Weights of a small transformer language model: no biases in attention or MLP.
MLP neurons of a small language model. Each row is named by its layer, matrix (down: output weights) and neuron, and shows model dimensions 48-175. Each number is 500 + 25 x the weight over its row's rms, rounded and kept within 0 to 999. Numbers have three digits each.
Before each neuron's rows, "raises" lists the tokens whose logits its output raises most directly, leaving later layers aside.

raises: " Ontario", " Maryland", " Pennsylvania", " Oregon", " Texas"
L4.down1424:522484529469475474496510515470533510534516533497509477523479459495505463521467497500499524494465510490516530501499496524460506460542527488473496533538470508510496522510549515484535494490450496519500530498499503500504491529480525493534511498499424470505444476539491526489523488471488558502526514456490497534412455490499582492505473484490506458499485509512520499501418534526505511521496

raises: "ts", "ted", "ters", "ter", "ly"
L4.down719:497535487517519534490489516499526490502531491518522528477474532488496481484523483515447479482550503514525476502513460521520467552495506525515538504427538514492451491507480470465499479467468493499465428470510485506526494494479452542512498540484480500448476523550546490502506474497526507439506498499488554514547500487510463532491488481430538519517534460502536511468485471491522473444523

raises: "le", "les", "led", "â", "ular"
L4.down909:530530490476464467478525540495549499473526523452528483511458495500486512521481487506488473533488484507485460497596490536494514480530490513506493492493511481451456487467506496528514476475508524461512492511511479480502511473498472491527495462476452516474501528485467482461537497511487493482499532508493542474473561502463531503473459517516506475492488480459491485451490509526525518501513

raises: "i", "y", "ica", "arter", "ys"
L4.down683:494511552493474486494470539465469495484523492547444505488513515500494551489498478478490507504519493508472509475513471448470538526490516499491484463484523538509530496463487515519522507495518496499535504480479513505512519512535481518496470503510481481513498511512483482468485537496521496518464490482529540490492503476485455472463478482480510531485472441488504523476495517509507482551496

raises: " league", " club", " scoring", " Division", " NCAA"
L4.down2245:526469547504491503488525481487537510524485482496487468507511497494518479420447499509516524473524540500515519507473556538498468517464509507473505471501475492481520460510484492510528501558551507570519521484467509501500486477489468504470482448498512472534457502531495508529497483490515532478493489498508495525518481528491494464559523454488509491482496514477527496499485532448460492505497

raises: "ue", "ing", "ues", "ined", "iz"
L4.down1191:506510533497506512513496487493533520498508521541485482481483554451478465518531491487503489522479466522449532488528540493497504499484493520499545483521479492442497543485495473527509517515534504543498519460509489450513536498522460504531472494455533490540499471490521535492500518493453484490507502541544531486540485505490512478490463501502475499528505524487560464507513514488488504494503

raises: "ation", "itional", "ations", "ient", "med"
L4.down2047:492490453519499535538503518477479561456522478534522528478499529507502487501528527510487511487514473548468496521477499496499473544469482500548466477470497469505512521508478444509477506532530532531540516553530541526472503524449513517522577453501494485504497484506483490481511449487494495534482497518497431505518484532488483486479489481516488492553538514493506503510520523501524498440516

raises: " himself", " them", "self", " itself", " herself"
L4.down2210:476498497498549511508502511523496479513502482488494541516455550506492502481486524531528471551505488461460495511539503473488502506473450457519540488456501539490503483493526516527532537527548514543522477423503544455498499546502504509538526526527500506468519494514488517479447515519501501442504526492458479515487519518496489529471528521477499509487500486481488484535502482493511447517494

raises: "|---|---|---|---|---|---|---|\n", "|---|---|---|---|---|---|\n", "|---|---|---|---|---|\n", "|---|---|---|---|---|---|---|---|\n", " respectively"
L4.down1042:472488480510531461491485499489521518503468499502512536535528511493500521473509496521517503508479504488509493484515507482537518447453488516536554532459512511508475501487490456536524493533513507492486446479462507494471537462552489530516482505495486478488511523484471472497497491489498506495506523502490509430528516488498552472483537490457510525557492514493511538501524465496531479501473